config.toml
norm = "layernorm"
norm_place = "pre"
attn_scale = 0.0884
parallel_block = false
lr_mult_up = 0.725
decay_fraction = 0.404
MLP neurons of a small language model. Each row is named by its layer, matrix (up: input weights; down: output weights) and neuron, and shows model dimensions 0-255. Each number is 128 + 32 x the weight over its row's rms, rounded and kept within 0 to 255. Numbers have three digits each.
After each neuron's rows, "fires before" lists the tokens most often just after its 100 highest values on Wikipedia text that the model never trained on; "fires on" lists the tokens most often at its 100 highest values on Wikipedia text that the model never trained on. A number after a token or word is its count.

L11.up148:209171109146106100173151145165122194129117146125075120141161171128134086129134073108121098129118166134122113182121094092184101099115139157136097132141142139110192103099203146123117085140088106165163088125153177134097100125092137156127111163111146095091130031147093117158096124078145086109168093153104104108113164178092150084132092156143110131149066117095168192081120145153139120108094105109121140081081117165137102125112141145121168160121142072119155050111077094132087122150208132198137121141096070093135094087140090120117164160131175198065142109159124095159123144139121181171114130133144138143184170112131078155113186105126154085189101052126136140108081119197059107150122182128134114114145137187109139138130146151192106092162172136134129150114142141088108126136171136
L11.down148:074120120093102152104106108095128134089183101139153120119163111126157119162106114150109119162122092132099151108139105163109131175187198121134135176126121085157146166147146171152104122087118144204120183046133114149106144151112158125141136156116136132076123165148133160074111128143135144140148162107204136149120165086145126160127156060149094103066114101179145104175136145126105136152101113166088115123165102128157105041093066141141180073083109165173094190135152156079167166128086116082125109154116187066129134051164111118100144179162094095133179159079172136110096107156085145160057104106146099101098105152087150165127143158117118144070077169129162160163152107096139131182084079123114116134122127130113143112103119058071072099098126159110149192136167150187127122122146191
fires before: "2" 38, "1" 29, " " 5
fires on: " " 59, "," 14, "0" 9, " (" 8

L12.up305:164179092104139130125173135093139137149099086154136165095053155122051172160094179117128161151089141159133113090139139124130096172110110151105118134127136099117074125083138132116154152157091123127122150131122147128156097114138106106159146196186124109108138112106093125093137096117103088138174142091069103128063148126165152083072160155140109087132094110115082112099162129106117106102110171090117107169055105086133135191147159130176137135118135133071128114091150167064136180163139140131107167131165057096154083104143104165114128190176149101083104077103155088066144162060139165152164102214176081165128080168109145198173145108137158166196117160143118147068137126096114100113089121089124127108121133075154149172176173188125128180139142088123144172091132138173150174084146149
L12.down305:140129121098153155152163127054144123190131060117126147145123156140099117112099148119116106158127073173183093084117148148121172103111120142143112149086131134107128173129138127143143136129122080155131110126067180126141101161135175076121157113135163166143116066084148148040140147124115109130145139098158132129085159124146166166147089148112100116171198120147139132162136109160053101095125150110060138120151091147135104088081107203137096197169098164147131151128113156116132148153178089116161090124130153073117172089134095145152158092156134134084160115136142132115170106091208068144180110088116130147115092091078091083111087172080141050087149053132134174205161184147108143127157151081150132072145102140114090139135138118236097139171078145114103101166135163147124158110111079
fires before: "0" 24, "8" 13, "1" 10, "2" 8, "9" 8, "5" 8
fires on: "3" 24, "0" 14, "1" 14, "7" 8, "4" 8

L12.up308:113114156153135149154110146092156189133120162104097066104177138055118143143138107104171124114115122159099123164135119162189121175131102140103209165114141123082166067201144113090069116098107105121091112147151120096132106151084097121102127124192073147147165091110113086130096102065141118141120181115181089112068156164127149181188140148124103119087132138142135066106152115137081079083162090069142129154103169130109150115166133162155114090059057129090110176149066109172182146117106133079120158113133119129144189175164084094091122127178105146135152102193109067155151139197152154143121147194099101110121126090135114095131135144110141124098152167097121080153078161146126099080163188100156128147139122132138120140158151060153069095119122133173197105104152127129146155128179130
L12.down308:095130069133084105125137163132143077125128139122132145169088159122128159163102117148113117171129130129159100107135151175137120074139093174075059147119117102126104153154113103171140115185162080147117162147100177125163129138103200088160199196153128092116173080176054113113184125126124089100144114101147173157133133135160125170145129112129177122069118133157121131214111124129173118081126098166098080212121043149133088121124143042142180135136132122088143128120125161120104129126130157094153093110104067131159098110094141087207099091138128119151147156118131149096127186115119165185101157072137110142145134126171131089124111186140124070123100097125149093103051134182101145093073151174121111151174140130126073133136096129082133107163189153135104140141131076127090122173167052
fires before: "1" 39, "2" 27, "|" 15
fires on: " " 67, " |\n" 17, "," 6

L12.up1191:118135097194087118148170125093108091154116121106125133089163057178128182153132113132180122087151130123110135121151134066158157088100161166113112080127059199177131102155142126114092128148159115151151106139114106114121041139162081085116087070128154098131137071093066160152161138102108178103076106086096158124139108196151099149159100062166072164123131174065145100156140158116093183094094189066145130111080185150121140167114168159121089080129102078156069126122162166164143127110151141078091147191148101143159166128095104111097176075131147134147157162134110132159106131110095114122150115138134202134134127128091099153139177154102129177174142097137106110126135162111124121129170155140130059123143105125185137098130138196191153106095123134163142052152109109082158121093127150
L12.down1191:135148062125150155114116113115076133126172097078147128190082141136109100142151142094099127175101140115117135089169140218098133156120054164129127189121202113165109128109154108102114189112122106166109147135151174186130159096164145187125065168183188114107141143122111077114150144122118171180072133158092133173105097083131094120128123094167090078149084107145115073103130165108080166147122096119129135135160101126142167147098151145167079228063126066153141116110093111142136119158128129109180113151122086131114208153064167126188081093118072184156127089081094082166130056172197143087128123111162098160121086128119137125091125151114118128109142117076101142101125099126183125131097167111132131146104117105138125123114086095160133101139134138183102136137163137183152142162125080
fires before: "1" 35, "2" 24, "4" 8, "8" 7, "3" 4, "5" 4
fires on: " " 74, "1" 19, "2" 4

L6.up39:140138109141098074136113093116151107139085096151156158148173143178093155141089200121082135163116078087101126147093131146108129096146193091132103147130175092135120125021108224114138113120130135135112151149195167131108050190159132157121096114116122130089115168121142099126157144115136204169119178160151103119103130124096106140200140137096157126203115145107102117189103115137125130179179154147142172177089144038144134136110133085073158115115104125188128178119173092155155157103099138127111095152129105101141099153078089114144174170151095117142152092108191133140089120094116077163141136109126097118084095151116135177125152130097132095135154100115152131129110123111123159213157130136128113075138074100159046098157167120137090058116193106082106153142131060131127131162143155
L6.down39:154087185157071125083142094073114114136190158109200115201115121093151155114146142117106111139131214114127131131098088126173140133127103128095096076168154148174120132137137120091139126141138183185063070101115134146104156144114149136184133138124099156142157112102093086157136093122148157144078141103199120075144085132158160145158143104134173141143162135146081143139162115085157078100144081172107100214136116113169169153123171127161177132143157055135111131124128092167109136156125083098043132148114161151166076197123098055107121084110114160153118087162133128079112124145091119123191086101121151109104146155097114082105158182146156088096162134108184113142153123135155115123156098064154078037126133132142115091127120115122160148106071128148109115146152127068125123080136208
fires before: "1" 20, "2" 16, "3" 9, "6" 6, "9" 5, " " 5
fires on: "-" 62, "_{" 8, "–" 6

L11.up742:106118107124116162168111091160160169160092171129154112123113116123113107133151134097115149195135170080139167080180112090146117128150120178182142162172125151119143111096082197141067118170135096103164105138164101134165149102111123112171062091140072094120174151122102090158155160068136153142163021128109118124127150178189117128167115090117133099067198124143099104124158115137079122109138157155100129118163199147156100077096135089060135115112129136113196177159112043121130118079166088127091150140115117106099086168062130133167119166143164118105126140076127079080099128118119137100170159092090168194162119159116094123138162137096129136111147126182102121156074136205166115137107136165125150176173125116138116081108176115152076100097139097118155125124178066120153107172161104
L11.down742:196133128179086114160120140061113108170156132098107155152109127173150097121091123141178118135096088126174127119136091117088150168143131085125078166124138134131070164095108139141169136132162141123154142138117141136105186149094171103059182164094136183125134112139099071191136142058055118120090135139119106153139101158141154133128109113191115091148092137094132090098102176092096153122167115130131113183168105135150145125162120132132120086106108098132141158130046138130100043184123206115150061143146086136123102176077122169059133061135102108126119129101139142143043143131149096109147114172114096115128136192107119109088204135109115115123139120160124146121094132091133157088174119098079189091132155062140117146165116127186136218163161109178166105135124090158137157113200148
fires before: "1" 33, "2" 17, "6" 8, "4" 7, "9" 7
fires on: "-" 37, " " 31, " −" 10, "(" 7, " +" 6, " (" 5

L11.up234:225136128135135178156200143152153172078159146141067119135108082111063150127141104135082109120087126168130166189132120102164104070148144153133080128142097157112101088064156095114151146148109154156108157107077136135146148101108095089185062131142156140115132132136160112075145131150137107118127084129099162134080187135120165146138064133171127115130160086095143159105098146119099116118156131080137111132166096107190114158181162122067182102119067118084048081114162106152117129134148080129122175133148094152072128133149130088088209080157108142116147185103074128146095167167116196124135140160087170094106115192136120075147154116096196124124108140063109112098139163145167146028086088157153148130153120115145162130109118148146135183151126152128120095128118100076160133090121144
L11.down234:064114163111146153146071181114137068162087070105161144135089140114141100124135147087134124130119065158170099130142189127114140157191151153158080182084184110121131174112076131132112111149141133111122115162196114135071109164098191130110186179100162154129157119103104159166147141084078114145111198147135155169080133140125084083164122117145173093162150142121115105183161139112154184133106105109093131118123138087084116103109097113198088108119115129164131207152081124117156118180121150091102116125125123148159105132145172125148135204101106127102116109083158112103110086073146142104101115108141040123091160101161123141130064168129112117158112087129076142068149095144121107199170143134098076148051125178153133134094097095071118126164106184170115118147171096151115146193111167
fires before: "1" 73, "2" 13, "8" 4
fires on: " " 88, " (" 5

L9.up331:101129114131102122159076146128178162186117081148146095087151152139176121153088113152110176106135156099128131142096063130181145182154134120149156158179161126143111143133134151109091102125167122136070162121154115065150172202082054142194124112121087105093123113157120093138193114104098125139113093143147064066102113171129106103105130083088129109048171199112098126099107076130104146118061155119132172084080085168121104174133159166120087143146118090154137115113122138081168118118100165126141094116175084200084117147139090166140087150109124150150143172097136148181163200186116112154147149104089167123114121133121138146074129091081094137137115146159151133150171169133162175165107159082074149208122148080156126070073175135118093055148108152110142104101133128136151149111107127
L9.down331:088177124179141084080159200085104073164076120114147147133110089132151094132141097101142151177146179043153117073057115093190114104115108110068116145120134082076096096135100138079126168117120129159181116146164138127134144080117179096129136154177122162163130109120116096123132180105144155132127101151174155115085155121171174199200143093169143167115124138153122076108132155125096189095167177102131099166150195111140164070156116064151095102166123134133102145089160130128103154125187089105083062178122099119152119128074124161111163099205072200103135089124141099127090131121145137074141139080144119103142128171136117118090138149144165111131143122120113106119134119161058200101114108133120147139114076144137095106082117105172130190125151129121157097155168085103181155135134153
fires before: "1" 32, "2" 21, "3" 8, "5" 8, "4" 5, "8" 5
fires on: " " 82, "-" 7, " \"" 5

L12.up660:107177131049146133103167137116068108171160151153123104141134167153162093146147134190144156131111139147104153107133123103134096172176160172115108200119203136238102161127179107142123148154070143126162144153132078083091109074173106173115153161183104098124129107171093182115069089177146126164095101123119145082113125144101126113104075148133086114162120105065057161139130154124108116123132140110090157034096140116105154124144092114166133158143102159117081148127143125142106135116080082129093167151172112064074125115121099155145090126129173117103166122137112141132170134132146132102094134155118026126157092125107148147141098089112154170130145139085180131098127173118122051101131171120137117076174111160092147204143122127123086101162139176058118107161158122055107093124130125
L12.down660:207089096130154111094142138132161106176184147144115082137107138146157131146131163176075114155165079075130121143176119144117190143054148093134086150132063114109153138174140171137131143103144141138172118126119149117139096155155105097156167071075086155152072125031067092119078116075102065139163075199153138136167111123118116189105133146122137198084128103164170159099150060130159126167121083081094146190119147109161107134122136146131122158140087160161103081089124106133146165109129078173144167162144094087106099148156028089136075136127118154171154128123124115161139177076127084165161124160129135126120186100082122101162107092119144133116123123165140126124152173140187170115134106139181179110134153092097099128134135129129126092106149080134082118095088093133204127150110124
fires before: "," 27, "4" 14, "5" 8, " |" 8, "0" 8, "8" 6
fires on: "5" 24, ":" 16, "3" 12, "4" 8, "8" 8, "6" 5

L11.up1099:105093167059182104158098116110077159180150097150102165111150099170151083136150137131122143077132103090114059108117158161156135138108130159119166116148108143135083117122140135086130109093134091032135207164174151105169104160134072129187070090116147134137100097108090130117125114106135133072129105101068147071096145055138146139123080146157071099191126139137136183145123180110175105181091167069163109148109086141109159079163111149134151153121103088123167109134188123162097137135132161081135171127192097143118175144147088146171166132135076121129106114135185172169131149141156112151123101162157133147081164120147144146124140117150210086075102181122129096108180180114149137098085095079144131082160171142148129081150138150197132137140149146119070056133112137145086086110142101
L11.down1099:120105125093107133181128173150172126041127075123150181111137114132136170132158076133136143185148179160078132202144132093070155095097166112131087179132134140093140101158122140127129148104131056144129141135193103078182100123129170131145165109117144120147080114144146102159143145156092108134112114163164142149098099150150106171073097138162078121166150166121119179168131111129118148163050130077170123138187105173172146144118216175197154105147153096162158107152125088183095125145119081100133164098095067124148134162105115128144118112089142147107100102185123124102131111091117166104094180094124140153170135144109068096140139083142218122136136130124166089116145170132110114107091118158149078099103138107150147154115051144102093049063160144100117112058161085122116073133101091
fires before: "0" 40, "4" 14, "1" 10, "7" 6, "9" 6, "5" 6
fires on: "2" 46, "0" 16, "9" 13, "1" 11

L11.up351:188150057165161129123107089100116125125176179137138092070114161185101184154122164138138151110096148144092103128111139152208104149120109202174115203179116165160126131092149129161084146152139139149119059169075150108138124133136126122128140101114077225067107123112110161128126086061119085101123161167111123113120088196134132103151074155150076083157069125145129128149098161128097147105159097126064174134100145155114105121168117079117139131095100145120153175078121204098151124071142110185110142101210109144116105128137158110147126114095152097118174157131185136141083109131146109094159130113129103155154101173097091113143141095130143138135149114107114139168066137106180181099110143121102184061116094067161175106127167121165139081089105087091155108158133110114148129059152112
L11.down351:147149136089139137065171152168136151124127158153109131132159120131095101149167141077185129113101055125163195064125125154111147133149037106071069116121120060169081113101062168091142128147111099158075136079096151184114188089156103124123114147063105091141136097106160122165159109158129169145128064117133112135158162056082160132131145104161097176052191094081122115123142096100086100109126091129181123168152153116138124166081159179133164113148125152207116153130111179122132156141108113135136122116155127125090108111162086097133196165129107164131131178131113130128137174125096147125153095097169124079180209128131142171195176137088141074145120117189149153117109101183109062142121098131139128081125141131136136080118158149108129162097134167188134077134118115113090163104116142
fires before: "1" 40, "2" 14, "0" 11, "9" 8, "3" 7, "7" 5
fires on: "–" 60, "-" 22, " " 13

L11.up561:099104113106098153171142111112154095169155073125158127096148126147057124150169082149059099093129152205086080156072149203157084101100141100153085163138155065148133157132160117108159124088080118133151113113101108155108127099077146103139169103101091130160118149112172171122104142058093074103141139100184106076110122168136141146131146054140099087108039104145174152105111121122095162169153112111153097156132153095122106121122064212132145138152103078077134103137085160153135192056116163109120128095161161137123122161132169176129141113155139126128141197122135125158178165134148119156165095104112096121124121160083086115127162168093194134125086097161159167134082107169197141134133123101114180119104170108108194125114118179120146127150075114097137124121199109122105196111124113
L11.down561:155124093133153111128075170173117115150099145101131142112116126105189139148122148137088092133106164166113135118115128124082115124127116080221155108107175042165106105120110142119121146153107127215108188116073088089078143159132140080121121144159101107116171148121130094176137123142164111146152103117135089099113078114103114137112097153133189130112131105111118158109120143098103148087195130125119133140133146115172133158191140119127077065123166143159130141098091076186084131122124157107149140110129172159148146187141122127127147152068134178102105132134098151116136126181104163096138143166142107107170144132163174091018124074149171090098086143096177132139123148125146115193154120183169124103117152028224110079150151193138156148104139088086177160050141125130059073124135101
fires before: "2" 25, " |" 23, "1" 13, "0" 12, "3" 10, "4" 8
fires on: " " 45, "." 14, "0" 13, "–" 8, "2" 8, "1" 5

L12.up746:063094183131120143136081169088109101123117125124124125133070149166114105154126120115083133102168092164084117130164156097152112145120129145096105144165141071133113185088138084138128154125104053136170153150139089167152177148106165105173129066173108130143139123164124115139123151108132138200087090152111134089112082094154188182128154135157132155181092156103160117152056115017090141157138202093110109144116182110192107157115138146131158111132170139121159169063109123163102102095132111089155164082161126138129080180174137100125111116135129118135071129124108110107137162165168120104102083195094176119085131175182110133121110135184146150118121171067158115115107141128123153097110115090142069176128179177118140122170116138113181136178141117125111092073114106205101079047124101
L12.down746:184135129136100146197200109095079170078143129078188121138124125097098140107154133133165099126109157171174145089097163167103139151128138059090130128150097144064141096152157125124133161141071164138092135125112060084102119110068144140113101101078143100143102137151069138093114146133144130082142177160159160060110137091132131127086141116171133225145133136099098124133113160147219153098143123139164161117148146145092072096176154157170149138164091188086116093075175114176155116112088119093194192122085111110128160147125108109157151118082129117142119137075137124205128094133084155057075180085095122193154120124062143143145117111142165185095106132153165154151133111121129048148113096136172111138124096097150129153167140159106192139078090091146142116101132136121119117117117141
fires before: "4" 37, "5" 26, "3" 13, "6" 9, "0" 5
fires on: " " 41, "1" 12, "–" 9, "0" 8, "." 6, "2" 6

L6.up120:151151102179158147139108156073111163121122093129122214095157152077093105083128133098175117121153160124104147120087142165109174130136156109074096099158124155089108107126168131093134114120124177065124154105154132125112090170133098127131077142112146200123141163094062144156145143146110081087114177240144120065149161071169101160093178115096110092119091094124121153138126076117188125098190157166189134116109102113125124143122108127109145149184124114132074141137132115150092129101088166150154130135176117082137055178126113167152129116136094145104104105157121142184131180107106099156069071156111125132103101134137160042124187121105124116143138086119155217132176108190139104130130145076187105134133124097166124121147083188055112055136108156085137185122124134115109142134097128
L6.down120:120125149086097137136122132117122151125111127144174080126163144067120104100172084180126092139065174141145145178131099122120074102116110185092129096134161118189178099100087060169151111146192144125143096166084138119203135138118128092129132093160164177082096095129168118139153148076166166126115134086163167139136107130124111124123192106097154163071129191081154161130150067129146101106140088127146072137122110135136123102138085144156128129054130075140096167178091085093097103203142140090172113083167097118144095112108164116164133126151141162137127182099092061121092137154124201158089181131135180145157130095174134126118106125136043192111166140119155032112176127145057175143149114122129142123126133139165158100138151109105103111117135138169108126161092152125183165072154078
fires before: " " 62
fires on: " |" 69, "." 5, " eldest" 5

L6.up35:101144105107102113220133103095122117173176164144146102115120118092078157191076126153130095153138124102084132162158072145110104115116179185139141166123118073128133141072110120108076119118115104169153155121137154148102161100130095133150142173120062153105145081121123106100147103122130139115125163120157144113173123154125106179212130098098154100129147117134156135122107074102166141104069098166161125132127103066169130127097139054172126132088119139118163112148155153182195113114113096096134120170149071106101139134167139145145126188185118124151131165176134094120098146145146071099137081152109163118146126232082145147110090166071145059183201091174095161115151115097117080170132080164157114134122066133142119066104169060104149081064166088146143072124132124115164142146091154
L6.down35:143087177142149181101153116068130154137108189111132156127080125105156123073136116116130113123116157065178077122074123053192113137136123054149137125215125119107062142141165126141167106113135192121112162159102124164101158117078118118110073078151177128255129141175170146159152138136117081105098129140157141077145090111204194188116133092107111148133114138129110136129101111122134087147171148108132105121098091162111126091120143130138137121126100097096124156095109120114117156155126157143090146155069165135138101176040107119110095052137136099175127110103121145111157109137095155148132153133126145107086161058144119136100206126147091109101133189120154114126117121209158236122158148139133171114116166135135091129146122122164157144154147108111102094091143066148125161096151104
fires before: "1" 41, "2" 24, "3" 6, "9" 5, "4" 4
fires on: " " 80, "-" 8

L9.up802:170125150130143136071174115132125133149102102108146117067118103076046156097176101119129188140124097134131132112138093151060108156137164150158162129135180145171112140175090149153128171135087120101138091109160076079054083121102132112130156155080131120147139139127115125128190122068118133175164094125052159135198073102084084107123108128089072125151126132143121119204166099082124154119131151108100130102076159183128145194193143191143121038123167148114100067117184127140181101089122106131132105162146118119136097162094101110150149137115082095130111112125114184096100158159112135152115126183143131202136144163217081146142110102100086060175148163153147115182193115112135136154174156115097082117112150113167085174134131114107084112138148085137117135118149154126077145156112112
L9.down802:093113150148134083185120172093139126092191144180100156139077171202157110124081179124122109094109130092160133121155144088147182123143062101106120128124108127070113109132111114114151097079143176160132185146083153103205108109179152202157128090155091135147104101130152152122078169144106143124133149112150142114123173154155187115146136126179188119104125153108090115042095149173141127112122131141178100142161155119135135064129070094126168178129122118163155190140092138109105139152130123142171148137172110170072143094189152127111095146122173093104128161120131052130109134116114083139170098115091127100137148115088203130096165156147163181108155035078118068092096079158113094112096101123122132168132116082103157114118139081130154141066092134111127100153086043132176135104154144
fires before: "|" 47, " " 8, " |\n" 6
fires on: " |\n" 38, "|" 16

L11.up18:121145135195173132201091156094163178113119102131149174103132108126071134121101120162100098104094108110154100104160117122123076070155185068167151085135174134169116138117128137100118153120115124079158193137111140091126138097150189125167115156131124143119136114114109109108166140104176093154094091115099197153130167140183092143155140162162170138161107115171105129133091139123095136115105178127161093159111100082163132054147137108164111116086119127097139085138180106187068155119179102138112105152126125086164192146108099108119155118165131123188100126104154095089116088145177136091189157097136132191123129188112106135168078054126149146153105155132120074123096172111179064150169187091119087114136126181115104138042169103051135150094129147116116099093069074162130095164145082
L11.down18:136101143103128150151106171120125108078090133076180117108066100058120146137151146161131083087115132185097126175089187175092122173122066103201125156140172190121107106082117094130120135103096136162146110132088094070089149175161157081132131085121110139163123151152190154150087157076154188122119158129133122131092091176079131099066079083149103207140054122182087142132123065113098128105156065133149166115166175148121099127159113159157107156144070159055183176050124123135084118151121119161139195113140136103133123167098089096182129120189118156150158165075158141107117103108140130129175142054113115077153146162143146106137177171138133136143118098153137111158170100153159142170142120124120136131095162085116133133112109130194151131117195103095151132135132117136100110105145119
fires before: "3" 32, "1" 16, "0" 9, "5" 8, "4" 6, "2" 4
fires on: " " 27, "1" 23, "3" 22, "5" 4

L9.up887:133096124181088141119084114104123127176156086138122212138090131101113077171103117154117185159089162148154184124107137105177059144100164100110121159135129190123144125121078117133066132159184182169089185118086149129092148117120066069127130146124140114141142136141171111080165122140115106172122155130153131127145144111109130115143136114110142158137130136146165079138127157096072109182087142155135070093149136123148116138141132091172180163090114182140120128064096129083169133122105156128165180086118073141117131085098128202104086140094101125142147103142140055129161090127094073080108208143166126142188157134199177127068171117122158122126148221106141141166118124154128135138101154157137105153135066060116126086083141123144096095186098078150075122119125086179174074123122131
L9.down887:141136153127138157117138087143176166132103098158109124126145123144188121161147130107128087141116145065118049151172098128133230107155083183128131139094126075196136148187137180092185132095078101123120143133114104149103091068087114147087158134132132118136097123129078083153125075133131115123143071119142120124133071163118175170119117143150157105129019135109119179150167116126093128088150148125081109187152125161074113098106152144086092101140097080102162114185107120159098136108144151150079094181171123166097162107150114085116161168107125146115096196127201148097125160130147154127169115071160110126125164148089139188155151105148057071160094143134140070100144157135137105126119113100127103079170144137220121094148082203186111137101140147124164130103086168109111154104137106
fires before: "2" 37, "1" 24, "0" 9, "9" 7
fires on: " " 59, "1" 10, "2" 8, " known" 4

L11.up616:142153138142150162155120159055151125120113082120159163149087099122059133104148079120104068126158139132098141162117130077161136136121170158195138155122158165121061126091080144206131073101156129154109196095119102185133171106062119128072172091130122149147134129101104157147149113162113107126156145129149179138126141094076122149161139077142107150167151078128133158180089094051134132092108126097106159108132114136110196148099112133146130114163126074120104052158100060166115158118169068080145152077191133187071178106132128129060143142124134175128092113133121133154128093194121133119096163132055140150126144115177109080099126147189181101081131093123108099111091172100144173150125141066182140154142187141147101108119119084143107165093106161136104118143091122126165187118143088
L11.down616:142138146103174150142168143131187140189173143130084161118145124082085112116155156118137160165119208073169064143192120146055120140169144157108131117095097143207145145119102125158098088125134105134124100156130145141163103105138150102123119096127103140117141146165127126166142184112090106108104138053075125112047084152146031077087055127122135070115101126093079129156137139139110138112150114142171095177159089106066173182176137108127134105115143163133103099146154177088154185147115136122129147157096107109158135158146158106099079131086114110092102143122136089049164177117135146116153134131093124103132192116059162151165100128158127072155126155101088081131137126164130114149112127141124164195136082072129188122124123103083124129128195137143103144078125148197202100167153113
fires before: "|" 55, "1" 35
fires on: " |\n" 56, " " 36

L12.up1110:083126148069122106104141086140133166150173141106090069158122167119134103161120096115097121098106111172128105143130164144098115112165135105128085086158139100120103146125177079116206139152157115150094157116114091167119140160139116154162107132140075139073128165128118126175124133071159162148105085165097143118168116156139167133149107133120080128110148109080137140045085183147090140183154159157092128168154115179131054138157158136085149100162148117145095190055088131179111165120135093125061137076178108115127065125138114105128137132183207143146145111095181189135101172116110120154118175147086054118122143144129103153152128089115147139114095143095083147104144153172175109103105104149151100180174196167136173103147153138167041181101131179084172095053123097147113172129123094
L12.down1110:122100143077151137109047111156113153162080096134096129146067127094121102123148128063127142162147122240131103205133096125116158079131143109133169129142105121162165152177125164140124138129097115159119104094162063087096075120113101181139107167127120149169176102108097143143130113145130093134162156170168149139133139127144139054131069128131136131147107094079105137111071108190122133142151141093143155113155169135168152129096146224140170141185132138108103108103139093150080142055085118146184215089131165127112091112114097163150143092106058149099143101093112157136125119072113138089152159152179122154129193117079136112124124118057117050101132104123161132117168172100108099149172132147144108096115172136154117183129080160103127121099196092102138135101176196162158093141095154
fires before: "5" 33, "6" 23, "4" 14, "born" 4
fires on: " " 35, " (" 26, "." 11, "9" 9, "\n" 4

L11.up841:188095205201104159156100084149156111159116108144107159086147114111120087140086130166109070154090093140156114210135139131123130165099129074102120100111135088150086117186092165113116165148140173177177105095098102120069178146107060134108103170107174198127100125149152159111117153108090084079196117130149104131132123123117127120084127143132109194138091152130148123078150160132097149143092098114104078137112144160139118166131081171102188158139103102088064070096109152126074124137102119146095123193116105126128156117132170165114123098133122165172154113098096171107115119162089097150106148158126105124126122167151096114146152129189158145081135172118149184144049115203172124113115097155048107122115139109065175113107117100174170188150125180184107147160128062088118119148126131
L11.down841:135134129059139139130109128139137149153103133138149123179167113187157133123189073106126138141150193107084178101138167120154113087217132169119133099085117154159149115151127109114160094108086174120114172150176081090108105084085183104117170087091053105106095131132071093138121104146162130122092108122157098099115155081173129131160137092102135080177126109136129136087129087123170154091155138082130138119171153123088154075172111173134118183140139119115138159122118102107097137157128120117141136093127165127115097162161090122143134117183123117121102121144157088172115170090132141099036192135132056106152132144140164116167091100129134165147144111133120071173187122115100140154119094161168107089160102153214141091133200188111055122057111066098193124121161185205121117094134152
fires before: "9" 29, "0" 21, "7" 15, "1" 10, "2" 7, "8" 6
fires on: "9" 27, "1" 25, "3" 13, "2" 12, " " 9, "0" 8

L11.up508:152091105125152137138150129121093128135152147145127093120082129116136118099118130049111140167152123081099077127147126196122120085096137104186081172177126102144185120128125157126169159117107137132126090192130105065085052174152106138127134118088103168113126128072111105163099110101126093155110109183103144179080094117156047167181144146133110149082148139157089094131140133079147130086147160095101154133115180172089125112124116118215136140116189083072136164202118142148115103138128144100116142108200153186140109116116147138162189104104190124158166141061140165180105176122171078117099149137173116129057140149131186081140157101088184081150128148121154134189166151108126147129090123104045127144169099142079148114128134172104128093140102088101145115140152076116146155080184140
L11.down508:204169167150145139061101148111136106161161111220091121111136135068153150113150141135076146162063112101136159095101152119113108096150097146092102168125108074114115156097137143155119142179094176090170106113165147176136142068137123123155162092119173160163081103141050117092091166107180175153137150186161184130137173166112176153097071138080061094113170119148129155154124119188131129120130094147147124114088060130150092158113109047112098162116130088110133173137121128144068143088105123097122097169170137116148113159150170111155154130144144115097156105124146093114120144122093107141077043107112136131128178123121093189161120174090075191137177192066081146101108111128125109061151134186102130133121121144154122125110104185120140113133154118134063072093155106118155117116137159
fires before: "2" 18, "1" 15, " |" 12, "3" 9, "5" 8
fires on: " " 43, "^{" 12, " —" 7, "+" 5, " +" 4

L12.up823:202111136101189117156142088082153167137117144120149119078121095146149144122111157122151199175111099163122162178183137126120141123084137133125167122116131139108172139128108121065053176095119107068092130097139126104086142184082184092095207074121176123138091080134173128149121112170076143175145108133098099145119186108112138146143130145152144157202163168093096112165118138068134105112174144151152135151088170135093129130196082115086108072065121105014100146158110135127104129136118134142126139132147119130094074133143079122128148147147090114151088138144124156130100134092165138165123095182066162139106144147106112185081079135120186105182145144127089177069101097145085119120121096137124098104092112082137163145171123141093121167101118165161224151176152121163138137142088140
L12.down823:084117127148069089120077159122091135175129156062121117096146170152200089072154112097126098180176105101146136080113144154160123117116128118151122145146168116156120125110141136110116125120094144204096154200132179112111116114092110097173116094091142104142135133170100157098148153108128137071109135092136086143111100126137094141154103144158123151089153144182129125123132158114123127195161148085118108172119104133070090207089105157162104178167147087196139160120118079128151137122085142121137122095139118123051091173157084116102159119077114131197101147142124099079146116101139108093147143170119170089176196131052144106146125117139076152044111122177174114115133107197175169101096217163090167151164148108152083167123100098146132109094142149201156104125147128149065160133081114
fires before: "|" 73
fires on: " |\n" 40, "|---|---|---|---|---|\n" 12, "|---|---|---|\n" 12, "|---|---|---|---|\n" 6